Part of a small language model's weights: 108M parameters, learned positions.
MLP neurons of a small language model. Each row is named by its layer, matrix (down: output weights) and neuron, and shows model dimensions 458-521. Each number is 128 + 24 x the weight over its row's rms, rounded and kept within 0 to 255.
A block is one neuron, or neurons of one layer that tend to fire together. After each block is what it responds to, as a language model described it from the Wikipedia text at the highest values.

L5.down384 [156 136 144 117 154 135 148 122 136  90 119 145 102 141 147 164 113 132 118 130 142 143 119 126 157 139 124 117 123 138 118 135 139 123 153 124 123 142 110 140  87 147 140 124 167 150 132 132  97 112 107  75 130 135 149 142 174 139 123 162 147 107 168 165]
L5.down443 [112 115  91 165  58 132 162 146 160 145 114 109 150 106 117 132 150  81  95  83 122 109 132 122 133 125 138  84 117  90  75 190 127 135 109 115 102 130  90 114 146 121  86 131 111 146 113 187 156 115 156 130 137 128 126 122 128 123 123 131 149 152 168  99]
L5.down1420 [127  94 115  68 100  87 123 132 119 130 150 111 134 143 128 100 163 138 138 167 152 119 108 151 136 134 111 170 139 100 125  99 176 110 137 163  97 128 133 144 101 145 123 130 108 124 123 140 168 103 165 139 118 161 108 124 118 123 100 149 191 140  91 137]
L5.down1719 [112 126 146 142  90 127 116 134 121 143 152 134 151 129 146  93 167 148 113 150 179 118  92 136 189 142 115 103  98 110 119 114 129  97 155 157 126 118 101  86 104 140 147 156 133 142 144 130 133 103 165 165 114 147  84 129 178 145 106 130  82 151  71 133]
L5.down1729 [156 138 140 132 111 113 116 124 122 130 160 106 164 106 111 123 146  96 113 116 141 158 153 117 145 102 151  93 185  91 122 142 107 124  67 156 121 143 112 106 141 113  92 111 144 142 132 125 153 124 129 139  89 121 128 141 100 123 140 121  90 139 149 148]
L5.down1978 [114 119 125 114 166 175 105 112 103 131 163 110 109 143 112 136 157 139 126 129 179 117 127 115 176 123 113 126 135 107 139 115  87 148 159 188  80 126 127 137 125 103 118 104 161 150 117 165 137 128 146 150 120 153 138 144 182 120  88 152 126 135 125 141]
L5.down2252 [117 138 173 153 145 125 125 102 145 180 132 113 137 159 144  86 152 125 120 123 152 137 122 157 135 157 114  94 103 128 106 118 161 116 125 142 119 155  97 158  80 147 124 143 128  91  96 104 148 104 147 103 109 152 111 118 119 122  85 102 157 132 132 137]
L5.down2427 [138 117 131 139 118 143 109 111 154 142 157  99 142 131 123 117 109 114 111  85 127 101  86 147 138 133 125  89  86 135 105 161 167  94 164 118 136 145 133 179  85 109 107 148 104 119 108 175 148 148 142  91 105 118 140 124 134 140 131 122 166 129 116 174]
Description: Connecting words in physical descriptions of buildings, objects or insignia that lead into materials or features, such as with, made of, consists of.

L2.down672 [131 139 150 105 165 101 141 126 128 146 113  89 159 119 165 160 142 119 126 163 131 131  83 101  94 101 130 157 120 118 137 123 114  94 154 146 111 126 150 114 107 126 145 118 106 103 125 115 136 113  93 141  78 144 124 144 122  99 122 150 108 116  94  89]
L2.down1042 [122 149 108 168 128 114  97 122 140 131 154 141 120 116  93 136 128 134 155 160 133 127 138 122 158 130 129 127 122 116 129 144 172 130  97 135  85 101 163  99 143 135 131 118 109 114 118 137 133  71 107 131 128 159 105  87 104 123 139 166 126 171 119 145]
L2.down1086 [120 117  95 165 125 154 116 126 107 123 123 142 166 184 170 138 122 124 130 167  83 133 108 138 139 121 160 164 138 143 174 125 130 120 149 115 113  96 124 105 127 130 109  85 137 127 136 103 132 138 157 150 127 141  79 144 135 135 138 115 134 109 128 170]
L2.down2796 [115 122 145 137 116 132 132 118  55 141 122 145 123 149 189 127 144 140 123 162 119 125 120 127 148 128 125 132 133 116 137 122 133 114 134 159 105 103 112 165 123  97 187  97 102 148  97 114 132 101 138 164 111 128 110 147 139  97 193 100 104 131 115 131]
Description: First word-piece of a capitalized name or term, usually a person's name, starting an infobox field, list entry or table cell, such as Lu, Ale, Fin(ancier), Will.

L4.down92 [116  70 169  87  99 110 140 100 113 123 133 143 108 145 133  89 130 116 177 115 147 126 166  84 152 117 146 150 121  99 139 118  92 135 125 137 123 107 105  85 110 118 110 127 136 143 151  89 139 168 146  94 152 128  83 122 122 149 127 133 103  93 107 108]
L4.down298 [ 84 131 117 148 101 141 121 106  86 163 101  94 124 124 134 136  83 107 107 123 110 172 144 123 126 135 115 102 110 137 136 139 121  89 116 120 103 170 107 140 120 153 105  81 137 105 115 145  96 111 124 150 123 118 103 112 165 141  93 145  95 142 148 119]
Description: Opening sub-word piece of a word split into several tokens, such as un in unearthed, res in residency, enc in encroaching, and S in headings like ==Soundtrack.

L5.down2648 [126 121 139 120 121 146  90 161 120  94 135 142 111 130 100  94  91 141 157 109 160 130 111 104 154 109 146 200  87 154 132 112 141 106 138 134 111 147 146 118 138 112 142 152 111 139 163  76 101 144  95  90 147 141 138 110 112 104 165 111 113 126 144 153]
L5.down2829 [145  91 144 133 124 178  89 139 146 163 130 119 179 143 128 168 126 132 117  78 130 160 117 186 122 101 138  96 127 149 131  81 126 133 147 158 114 110 129 157  89 166 148 108 190 131 177 110 123 143 128  77 117 134 127 110  68 113 122 123 132 151 148 196]
L5.down2951 [129  92 134 129 137 150 129 158  99 115  82 143 157 172 129 116 158 110 153 143 128 174 108 111 100 101 112  84 152 196 145 128 123 161 125 171 106 152 147 142 138 131 147 141 131 174 100  79  88 159 143 157 112 130 114 101 104  96 148 127 115 165 154 105]
L5.down3242 [122 134 166 129 174 154 123 153 143 112 128  81 148 107 131 159 126  99 140 124  84 139 114 172 168 140 109 123 117 140  85  99 139  84 135 125 156 118 191 158 138 107 139 114 127 124  96 111 132 146  96 124  90 140 148  96 122  79 137 117 161 126 112 141]
L5.down3288 [150 119 140  98 158 138  86 117 153  95 141  94 144 114 118 173 123 122 106  69 124 158  98 117 141 140 154 133 129 124  75  97 166 120  87 119 112 135 186 139 137 127 168 160 150 134 132  87 119 150 106  77 112 155 130 110  69 123 140 102 163  94 159 187]
L5.down3327 [137 131 126  83 173 121 136 145 117 101 121 103 108 136 153 119 105 102 126 100 137 160  83 125 160 104  90 134 132  65  73 115  86  65 153 127 119 144 137 131 159 113 123 105 147 154 148 130 162 140 144 109 119 138 169 126 117 106 127 163 186  85 130 143]
L5.down3401 [ 99 121 146 131 159 151  83 148 119 132 102  88  95 108 145 159 171 141 127  84 120 151 106 139 196 124 118 145  96  88 116 118 145  97 131 103 123 125 121 144 112 111 152 183 143 116 127 111 118 160 118 115 129 157 110 187 104 136 112 127 136 100 124 149]
L5.down3507 [116 123 136 130 137 130 139 164  90 113  95  79 126 149 127 176 153  98 132  93 124 131 126 106 146 172 108 151 115 118 102 128 193 138 173 134  99 123 185 174 140 120 119  65 153 139 145 165  64 124  96 111 109 144 127 125 150 122 151 156 107 125 131 137]
Description: Word-internal fragments a couple of letters long, inside longer compound or rare words and foreign names, e.g. whit-ew-ashed, Wind-erm-ere, Ann-ap-urna.

L5.down990 [130 112 142 136 168 129 174 103 124  79  94  93  81 110 139 149 128 113 150 102 115 108 133 112  88 101 129 123 135 126 151 150 126 110 183  64 135 115 156 120 153 126 129 159 181  88 123 121  90 120 109 158 148 119 147 146 143 152 161 140 127 153 132 124]
L5.down1809 [ 82 112 136 111 107 128 110 114 108  83 121 108 142 118 124 108 142 134 120 157 136 125  96  98 140 128 107 162  97 128 116 149 154 135 126 160  95 117 158 126 114 134 133  90 141 124  96 162 104 132 133 124 120 117 106 142 123 128  92 103 110 115  93 183]
L5.down2025 [133 147 106 121 156 115 112 141 118 122  97 146 110 152 150 129 115 111 122  78 129 130 133 110 128 107 124 144 130 136 138 126 123 157 156 100 149 138 127 158 127 168 134 113 108 143 123 142 172 117 111 161 138 142 131 128 130 212 109 121 130 108  48 110]
L5.down2464 [112 105 151 122 115 135  93 120 111 158 129 152 107 151 149 102 149 105 126  76 116 103 117 126 119 123 144 102 142 126 150 148 147  97 111 135 100 123 104 127 134 135 150  97  98 169 143 152 103 121 116 128 114 152 167 104 123 152 165 159 141 134 166  97]
L5.down2593 [149 101 133 110 140 129 141 152 160 147 170 140  86 145 104 127 177 146 128  57 129 112 143 121 141  90 150  99 181 121 154 157 155 176 119 112  81 137 161  75 140 138 100  96 152 107 154 111 136 128 140 122  70 154 144 168 106 161 136 127  93 127 116  84]
L5.down2857 [150 124 143 110 137 136 133 137 128 120 137 106 109 167 167 154 154 179 118 114 140  90 117 112 103 136 120 136 147 168 151 140 152 147 153 139 152 103 176 130 140 108 149 135 153 154 161 150 123 146 107 146 117 148 121 130  62 191 181 156 107  77 124  82]
L5.down3267 [102 114 105 145 134 125  91 154 131 103 129 157 124 116 155 152 147 136 127  13 136  81 118 111 126 136 135 147 166 141 146 156 105 143 143 132 124 116 125  93 118 139 114 121 110 131 124  98 127 111 137 119 112 131 119 104 139 188 127 122 119  72 100 101]
L5.down3437 [135 145 109 142 178 139 167  95 132 119 183 150 135 126 145 154 135 128 116  86 146 127  89 117 119 143 127 134 159 146 193 146 124 137  98 119 164 137 175 159 134  97 148 120 137 131 130 135 157 123 111 112 156 128 174 139 112 137 184 145 103 129 136 117]
Description: Newline tokens ending one dash-bulleted list item when another item follows, e.g. filmography roles, track personnel, place or name lists.

L4.down1176 [108  86  54 101 130 127  94 101 139 136 152 124 152 134 136 108 155  98 158 145 110 130 172 167 155 116 133 139  96 109 121 147 128 128 148 114 106 132 117  94 109 126 145 175 115 164 124 151 165 147 115 115 136 109  83 121 126 136 116 111 210 135 112  94]
L4.down1380 [111 110 137 144 126 147 155 150 110 159 150 146 102 124  91 151 131 124 159 144 120 172 101 187 111 108 137  85 115 104  89 114 103 136  58 147 165 105 154  81  97 109 134 165 128 108  99 119 111 188 121 136 142 114 101 125 119 162  98 133 154  96 122 109]
Description: The second word piece right after a word split off as a lone initial C, P, c or p, as in C-eaușescu, P-igliucci, c-heetah, C-urtain.

L4.down1985 [130 136  99 164 103 149 141 132  98 122  94 140  82 146 108 125 172 147  93 118 140 115 145  80 117 152 141 120 143 124 114 128 142  91 130 113 116 142  99 161 166 139 134 161 117 109 129 125 143 116 111 124 144  83 142 112 128 100 112 129 116 127 146 135]
L4.down3276 [129 109  96 125  83 125 143 129  91 128 110 102  73 141 119 115 162 124 118 112 148 118 141 125 151 156 146 113 123  72  80  98 130 128 125 136  81 125 155  90 145 146 148 112 151 160 140 105 113 144 157 124 149 130 166 134 148 161 111 144 148 140 106 129]
Description: Fires on the verb or continuation right after a building or structure noun in architectural descriptions, such as faces, opened, has three, contained; weaker on possessive 's and similar tokens after other subject nouns.

L2.down1496 [111 122 123 133  94 146  90  96 108 101 106 161 124 121 118 115 161 104 140 161 125 126 147 114 126  99 164 154 139 153  95 113 153 130 138 165 122 133 144 132  98 111 135 152 156 140 113 132  94 129 143  92 129 151 130 146 135 113 111 148  96 133 129 129]
L2.down1686 [128 124 103 106  86 119 107 115  92 121 135 181 110 134 120 106 156 106 132 134 120 126 100 115 140 118 169 119 115 166 127 127 114 156 130 121 148 178 107 129 148 116 124 135 123 168 138 132 156 139 142  79 148 116 132 181 118 145 114 107 122 131 147 134]
L2.down2205 [106 118 132 135 173 142 136 125  74 137 135 174 108 137 143 131 133 162 101 138 149 128 123 108 110 141 166 110 161  91 114 124 100 121 185 132 101 154 174 148 134 141 124 176 162 113 143 151  99 114 109 135 127 187 136 110 132 153 131 118  47 124 106 125]
L2.down2537 [ 94  99 130 117 147 135 130 114 174 102  95 140 151 125 138 105 143 121 140 118 172 164 139 117 136  83 181 148 115 114 139 114 185 110 129 105 124 139 140 141 113  78 158 131 146 183 105 122  89 117 137 101 134 151 129  91 118  81  73 130 120 130 112 151]
Description: Incomplete opening fragments of longer words, often merged with a preceding article or conjunction, such as res(ounding), the m(elodies), the f(lexibility), exp(elled).

L5.down603 [ 81  91 121 134 106 153 126 113 135 117 134 134 150 146 133 140 131 131 131  88  94 168  99 122 154  87 105 113 112 134 110 163  93 130 115 148 149  95 183 109 123 189 128 136 129 120  89 117 122 134 107 130 136 122 103 150  97  87 158 140 130 112 120 124]
L5.down757 [141 129 124 136 168 106 147 159 126 110 140  86 137 112 120 132 132 129 134 126 122 154 112 157  95 120 104 140  63 127  95 110 141 114  91 148 172 142 143 147 116 126 121 126 146  80 148 118 129 125 118 162 128 152 114 107  90 123 127 140  79 103 130 139]
L5.down837 [149 105 108 139  85 139 163 125 111 162 151 148 124  85  88 109 124 182 120 143 127 156 143  89  99 113 125 117 107 109 136 121 121 171 167 141 143 146 120  98  82 152 187 130 132 102 111 141 143 111 132 142  91 127 122 153 174 119 123 115 106 101 114 100]
L5.down932 [140 130 145 136 138 121 144  95 147  97 163 127  91 163 132 140 131 162 115 131 129 146 165 120 141 105 166  99 147  97 145 139 150 135 129 150 161 165 110 136 138 144 152  89 101 135 119 128 114 135 139 121 114 138 142 129 130 127 154  70 133 155 142 104]
L5.down947 [132 112 110 126 132 146 130 107 111 111 139 116 132  96 137 114 153 124 143 110 110  92 106  89 151  88 141 149 149 140 123 112  81 156 102 126  81 101  56 169 162  87 113 160 139 133 135 145 147 140 144 165 143 158 150 135 118 149 111 134 148 146  90 107]
L5.down1010 [101 121 161 129 150  84 130 116 103 129  56 134 124 158  83 100 116 174 106 119  99 149 169 125 112 105 133 113  97 159 153 107 152 121 138 135 137 135 128 153 117 112 130 136 102 117 132 107 148  99 121 165 134 129 118 152 139 125 122 123 129 117 121 130]
L5.down1801 [128 153  87 127 111 144 106 118  96 115 142 110 123  66  98  93 115 171 134  98 112  87 130 150 122  70 132 147 128 121  82 100 141 152 135 101 125 110  92  78 100 149 114 137 150 136 152 137  98 121 133 110 164 118 122  96 149 190 117 152 122 161 143 108]
L5.down2297 [134 135 152  98  86 147  93 164 110 119 113 151 127 172 142 130 142 134 152  82 171  93 111 104 112 136 155 151 152 105  86 151 107  99  78 149 162 126 132 120 138 119 106 112  77 144 127 129  88  96 139  89 120 150 153 173 118  86 107 131 122  88 154 153]
Description: Second word piece of a word split after an initial C or c, across lists, tables and names, such as c-in-namon, C-om-me, c-eph-alopods.

L4.down2762 [105 126 169 104 163  87 148 123 117 111 169 151 104 129 129 154 150 143  98  85 119 185  98 125 129 119 151 169  81 134 159 110 125 131 168 138 116 122 152 105 145 130 111 127 113 152 167 128 108 100 100 117 119 126 114 120 131 140 147 144 177 142 109 174]
L4.down2810 [129 170 113 187 169 128 181  76 110 134 140 139  88 138 109  82 157 128 117 107  99 149  87 139 157 101 140 123 131 145 111 110 152  94 116 147 153 104 136 153 175 102 130 113  82 142 159 146 137 137 136 105 125 115 100 108 134 154 142 105 118 126 132 123]
Description: Fires on "the" and "of the"-type tokens, usually after a part or relation noun, anticipating a concrete noun: side of the, top of the, after the.

L5.down1196 [120 156 138 117 126  86 100 106 108 160 154  54 172 122 126 135 125 166 120 145 147 169  68 130 135 108 131 119 132 132 137 135 159 145 107 120 169 123 169 142 183 146 152 150 131 106 140 136 169  64 115 155 109 145 150 139  93 144 147 138 139 132 138 123]
L5.down1417 [146 111 129 129 106 119 120 127 129 126 117 124 126 109  77 115 158 167 146 171 103 110 132 126 122 134 107 133 156 134 121 133 135 183  79 123 129 113 169 115 127 161 126 111 137 123 114 146 126 125 116  82 167 125 135 143 138 120  88  86 192 187 164 187]
L5.down1713 [146 115 110 126 153 120 108 133 149 134 122 132  99 161 157 112 134 148 112 113 166 131 132 127 126 114 130 128 124 187  99 123 132 152 136  90 145 159 135 110 135 159 133  97 162  97 119 113 104  96 129  87 157 127 145 145  86 144 101 139 112 147 129 119]
L5.down2566 [129 122 154 148 129 159 140 114 153  98 109 109  52 141 139 100 101 111 126 137 166 141  87 119 148 111 105 102 138 131 172  86 154 135 161 168 120  94 137 125 143 185 150  95 147 152 116 120 158 132 107 165 116 104 153 150 147 127 112 148 131 121 114 159]
L5.down2615 [ 92 123 115 140 158 151 165 123 105 127 131  85 104 162 150 118 129 158 103 128  99 102 150 117 139 109 154 109 138 117 126 110 134 102  88 137 150 153 148 152 135 145  99 157 153 103 111 150 102 130 103 126 130 154 134 159 112 136 137 144 135 113 133 124]
L5.down2897 [151 137 120  88 114 111 106 154 139 121 150 152  87 130 128 155 139 126 114 154 129 139 113 130 142 120 146 135 126 113 104 146 172 135 181 133 147 143 174 168 132 142 128 142 115 125 122 143 110 154 117 180 167 108  78 112 120  89 124 101 137 149 112 129]
L5.down3238 [111  75  93 104 149 135 107 119 108 106 130  64  69 127 101 158 139 150 129 156 137 141  99 157 120 125  84 140 119 142 137 144 135 153 126 161 117 127 148 117 136 128 145 193 108 123 109  94 110 158 112 124 191 136 124 150 125 123  74 149 151 143 150 161]
L5.down3520 [142 102  96 133 172 128 109 131 134 130 146 127 141 156  97 149 117 115 139 135 132  88 135 118 145 107 146 127 107 108 140 117 130 116 126  94 150 130 118 120 106 164  97 126  80 148 130 135 124 104 119 158 152  95 131 130 155 110 154 111 145 112 101 135]
Description: Function words, commas and word pieces right before or inside names of languages, countries, peoples or religions, e.g. "Swahili, Urdu", "immigrants from the former Soviet", "Sunn-i".

L5.down161 [ 59 135  77 134 133 100  94 114 108  89 109 113 112 154 101 120 126 145 123  77 140  92 109 141 134 136 142 121 139 130 108 113 137  84 112 102 166 127 118 113  88 154  86  94 160 151 104 132  97 145 125 134 119 119 144  71 117 147 120 140  88 112 114 112]
L5.down619 [ 94  98 109 129 147  99  93  97 122 124 114 131 130 175 124 140 123 156 128 120  87 104 111 118 107 123 123 137 147  99  93 127 107  96 110 174 135 126 121 146 105 127 118 161 165 125  73 123 141 124 118 126 161  94 120 138 131 156 115 181 153 152  93 107]
L5.down1155 [109  97 116 154 100 175 110 124 112 130 152 140 129 103 140 150 125 112 186 108 171 117  95  89 118  97 139 103 151  99  93 147 153 141 120 153 103 106 166 114 136  74 103 125 149 151 144 155 116 108 175  92 144 126 140 116 158 119 152 128 170 130 140 167]
L5.down1575 [132 179 106 143 109 170 140 133 147 135 114 163 125 118 147 120 130 115 121  66 111 147 120 114 124 133 146 146  86 119 116 147 146 104 116 135 162 158 140 156  81 133 143 153 121 158 152 148  86 147 107 133  80 132 138 118 151 118 179 103 150 109 107 153]
L5.down1613 [ 93 145  84 120  93 150 133 125  96  85 114 160 127 163 109 138 115 127 147 150 144 114 160 101  91 110 114 151 183 146 121 136 127 125 119 156 144 148 161 139 123 133 110 122 171 112  91 123 136 123 122  88 134 129 138 173 129 149  84 132 159 132  90 128]
L5.down2361 [108 113 152 141 108 130 134 101 143  86 125 182 135 156 154 142 179 133 137 187 169 111 151 152  98 130 145 156 124 175  92 147 139 125 122 134 127 155 146 163 124 124 105 112 143 108 142 124 104  99 199  85 143 147 164 175 183 111  76 146 148 130 125 133]
L5.down2398 [140 138 112 133 131 137 133 108 117 139 150 118 141 136 125 147 105 134 100 125 103 175 143  67 108 112 150 187  70 113 125  99 178 105 125 136 121 150 144 151 144 121 140 150  94 134 110 116 104 169 138  88 123 167 138 144 140  98 143 152 139 159 154 121]
L5.down2419 [ 82 127 160 113 100 129 131 173 160 137 114 129 148 104 119 165  91 117 167 132 187 157 120 122 141 153 120 136 158 148 125 114 121 159 145 148 124  77 109 147 131 147 145 113 130 117  91 168  70 126 101 134 116 132 125 144 124 113 129 160 121 125  93  94]
Description: A lone S or s token starting a longer word, often after a quote, pipe, dash or heading mark, as in S|ports, "s|ocialist, S|ide.

L5.down112 [117 121 167 143 111 145 150 132 112 135 155 105  95 146 123 117 166 117 140 110 148 128 146  91 146 122 157 153 134 164 136 100 140 126 116 123 125 117 121 135 138 122 178 113  83 109 120 120 122 138 153  97 149 172 131 108 135 143 118 134  94 142 122 131]
L5.down1464 [151 141 131 104  63 128  84 152 108 104 136 113 120 150  86 129 117 203 143 115 109 134 147 138 154 121 126 141 130 118  87 103 124  96 150 143 145 102 152 124 159 125 121 119 131 143 138  89  77 202 147 137 135 104 126 126 119 140 133 195  99 130 179 172]
L5.down1502 [105  84 143 122 140 179  98 120 125 124 158  82  74 122 110  99 111 151 150 106 139 115 135  69 146 186 125 132 101 133 151 145  86 106 131 112 135 139 104 103 115 113  98 143 142 148  98 105 132  99 134 111 153 114 147 161 124 115 104 134 108 139 128 180]
L5.down1562 [104  85 162 132 170 146 147 109 108 108 133 119 110 123 123  97 145 116 139 112 140 162  73  90 150  97 160 159 127 175 130 136 121 131 155  93 119 147 118 152 162 112 105 128 115 125 142 146 152 120 116  95 143 129 115 137 126 171 157 130 123 121 113 130]
L5.down1762 [143 127 177 133 138 110  94 118 120 126 103 153 105 114 132 142 132  93 119 131 100 101  96 127 130 123 144 140 117 173 109 121  79  71 123  88 105 152 127 143 123 139 125 112  90  92 121 147 118 162 152 181 132 149 147 141 135 120 127 120 115 109 127 147]
L5.down2523 [139  95 117 146 167 165 110 116 155  74 123 135 168 109 131 149 137 168 127  86 134 152 104 133 114 105 120 151 153 132 139 160 109 122 150 131 126 130  85 118 130 130 106 119 111 123 149 120  88 152 125 116 153 143  84 133 143 121 102 129 107 132 116 110]
L5.down2585 [112 129 152 151 189 147  90  93 137 105  98 120 114 162 142 119 144 151  89 157 144 135 129  64 110 140 122 141 140 155 128 139 145 153 160 167  79 159 143 115 115 135 102 127  80 124 130 121 108 130 135 111 140 161 114  99 102 140  90 139  89 143 145 124]
L5.down3382 [115 100 153  98  91 118 126  97 109 130 149  79 145 136 116 131 106 134 164 164 103 148 103 110 179 124 114 134  99  98 108 150 160  69  96 102 102 123 141 117 108 118 115 127 121 106 143 134 136 109 122 141  97 137 117 161  98 145 154 125 162 160 159 137]
Description: The word the (often after a preposition, such as of the, in the, on the) before a noun already mentioned, especially sites, buildings and graves.

L4.down544 [169 133  81 154 163 123 141 151 151 133 124 123 110  97 134 152 143 151 179 136 152 123 132 137 139  66 133 162 166 102 134 141 155 155 174 104 143 160 152 154 144 122 134 105 101 114 117 119 132  95 115 154 145 144 115 150 122 119 134 127 142 119  96 119]
L4.down768 [130  91 109 122 148 129 118 154 100 158 165 121  97 105 119 139 135 130 179 113 154 111 128 167 138 121 132 155 119 118 141 122 148 126 117 154 164 125 131 122 140 112 128 164  94  97 119 138  94 140 146 142 104 167 181 104  93  84 115 136 123 154 136 154]
Description: Word-internal fragments inside unfamiliar proper names, often foreign clubs, places and people in sports tables, such as Brom-m-apojkarna, Bres-c-ia, Karab-akh.

L2.down867 [ 81 152 162  66  78  80 147 151 163  97 174 111 130 125 136 103  87 132 112 141  76 107 147 129 107 107 112 140 153 150 107 164 152 139 106 153 100  98 128 135 161 137 102 173 129  77 128 123 113 116 193 138  97 121 146 147 100 158 102 119 162 139 165 146]
L2.down1523 [160 135 150 160 111 130 115 152 142 110 125 107 101 111  83 149 148 172 158  91 132 148 113 114 114 101 105  83 120 138 103 124 147 146 118 144 116 104 178 123 120 102 180 154 151 127 114 126 116 137 128 109 117  89 124 133 158 101 139 163 113 159 148 113]
L2.down2712 [140 156 168 112 129  96  96  91 163 156 119 127 144 109 119 157 152 139  94 126 119  97 116  96 138  95 100 117 137  96 124 122 112 120 123 168  95 186 117 146  91 126  81 112 167 194  99 147  95 116 162  77 166 132  97 102 122 135 113 125 127  93 138 112]
L2.down2855 [167 114 141 168  97 123 131 101 138  96 156 106 139 134 117 143 131 117 102 119 115 145 147 141 135 130 136 101 150 134 126 116 124 137 142 130 174 137 152 169 143 108 152 161 118 150 133 164 154 157 137 160 141  98  93 144 122 146 153 124 117  99  84 141]
Description: Compass words and category nouns in opening definitional sentences placing or classifying a subject, e.g. northwestern (Syria), south, rock band, musician.

L2.down238 [153 145  97 137 139 107  93  94 124 148 117 152 122  97  88  96 110 120 112 131 136 106 133 112 103  81 124 167  84 139 115  70 120 108  86 139 146 123 126 179 160 119 168 143 156 145  89 106 151 138 157  94  93 129 154 106  83 113 120 140 133  95 134 154]
L2.down1013 [119 162 129 156 149 121 160  82  67  90 103 117 119  63 160 132 103 142 139 150  85 120 124 131 139 105 144  86 149 107 148 142 145 136 198 139 162  98 106 117 139 136  97 164 116 167 111 155 130 106  95 142 167 129  96  66 140 131 157 134 149 111  90  84]
L2.down2554 [104 107 131 132 125 108 115 113 129 129 120 109 113 148 148  93 120 155 141 163 162 154 125 138 156 139 109 122 109 154  97 119 136 126 147  90 159 127 111 104 160  86 112 115 124 139 129  77 145 148 100 104 133 126 141  84  92 104 147 133 113 113 137 139]
L2.down3084 [146 124 189 151 121 152  87 148 128 129 124 130  99 181 127 167 129 126 137 134 137 105 112 111 128 146 138 155 129 157 144 119  97 121 120 123 144 166 148 112 128  91 134 121 126 101 128 137 184 153 123 109 145 152 114 150 120 137 145 121 104 131 116 149]
Description: The word "the" beginning a noun phrase mid-sentence, often after an unusual verb or a quote mark, as in opposite the, "the Butcher, and the.

L4.down876 [122 131 149 121 162 148 146 103 152 140 102 134 165 177 132  78 159 152 121 126 120 111  91 130 112 140 149 152 122 143 136 144 128 178 112 109 142 132 112 116 128 113 127  88  76 135 167 114 157  78 148 144 122 105 152 135 132 136 144 158 124 133 112 108]
L4.down1560 [157 131 149 128 151 117 132 119 186 118 141 135 124 170 105  88 169 150 138  92  92 139 114 113  93 163 148  92 124 161 136 139 119 124 149 122 146 119 146 164 140 163 110 109 131 108 138 123 114  88 159 135 115 105 141 145 108 170 166 139 138 114 138 131]
Description: Delimiters that close one item in a list, table row or quoted series: line breaks before "- " bullets, " | " cell separators, closing quotes, semicolons.

L2.down786 [149 123 118 119  81 128 132 105 128  80  83 121 136 103  80 146 136  97  87  86 137 174 158 152 156 125 114 122 130 111  87 108 102 136 139 100 120 173 113 148 115 106  75 117 127 182 133 137 161 108 172 146 147  86 114 205 139 132 127 171 160  84 145 127]
L2.down826 [169 129 130  87 101 140 171 119  87 139 168 143  97 151 116 123  89 141  56  95 120 147 149 111 123 165 120 115 104 156 159 142 121 102 111 136  73 166  80 160 166  32 123 130 104 125 127 134  91 118 176 129 136  74 141 158 173 113 131 157 132 128 127 122]
L2.down2430 [102 149 141 105 118  86 149 170 164 145 114 121 113 154 143 132 132 156  91 136 124 137 136  80  70 132 134 128 119 162 158 160 117 123  94 117 150  97 110 108 157 134  89  95 204  81 144 134 122 131 180 149  94 121 107 128 144 125  83 117 104 144 159 152]
L2.down3060 [160 112 131 140 108 116 113 129 103 155  78 140 135 144 103 154 160 178  89 133 143 143 172 176 130 131  99 108 136 107 132 124 134 132 168 134 112 188 147 136 160 133 106 121 139 130 134 171 130 102 131 123 117 118 127 119 132 141 133 121 116 121 119 139]
Description: Nouns, verbs and participles in descriptions of physical structure, materials or arrangement, e.g. stone, arch, arranged, placed, side; activations are weak and scattered.

L2.down829 [180 163  88 128  79 117 113 105 132 116 127  49 132 122 177 157 152 127 117 123 135 115 126 142 155 124  96 137 111 129 147  93 139 158 100 124 139 147 132 156 106 110 110 100 148 115 157 149 133 138 141 159  90 114 102 143 122 131 166 112  80 116 129 133]
L2.down1245 [161 145 122 130  76 108 112 120  86 111  95 124 115 137 143 110 152  98 146 100 129 107 111 103 135 128 102 101 141  95 128  94 107 125  97 148 121 123 112 153 135 136 123  65 143 137 101 118 127 150 126 116 143  92 137 150 135 129 119 144  85 127 141 128]
L2.down1292 [162 145 134 129 115 111  92 134 112 125 155 151 120 125 165 130 140  93 138 102 117 122  93 113 139  98 133 145 172 130 163 111 121 153 117 121 115 145  94 146 148 152 144 118 117 158 154 157 126 159 151  97 108 120 152 174 123 132 129 130  88 137 120 139]
L2.down2863 [111 120 105 156 115  88  99 142 110  95 143 160  97 121 137 111 124 149 151 116 126 108 129 124 125 160 116 101 126 160 143  88  91 150 103 120 156 141 126 180 150 177 144 136 163 154 161 129 143 157 135 137  95 134 128 138 120 118 142 103  90  84 140  78]
Description: Newline tokens ending a line in structured list, table or results text, especially after a heading or entry name, e.g. athlete names, match scores, table rows.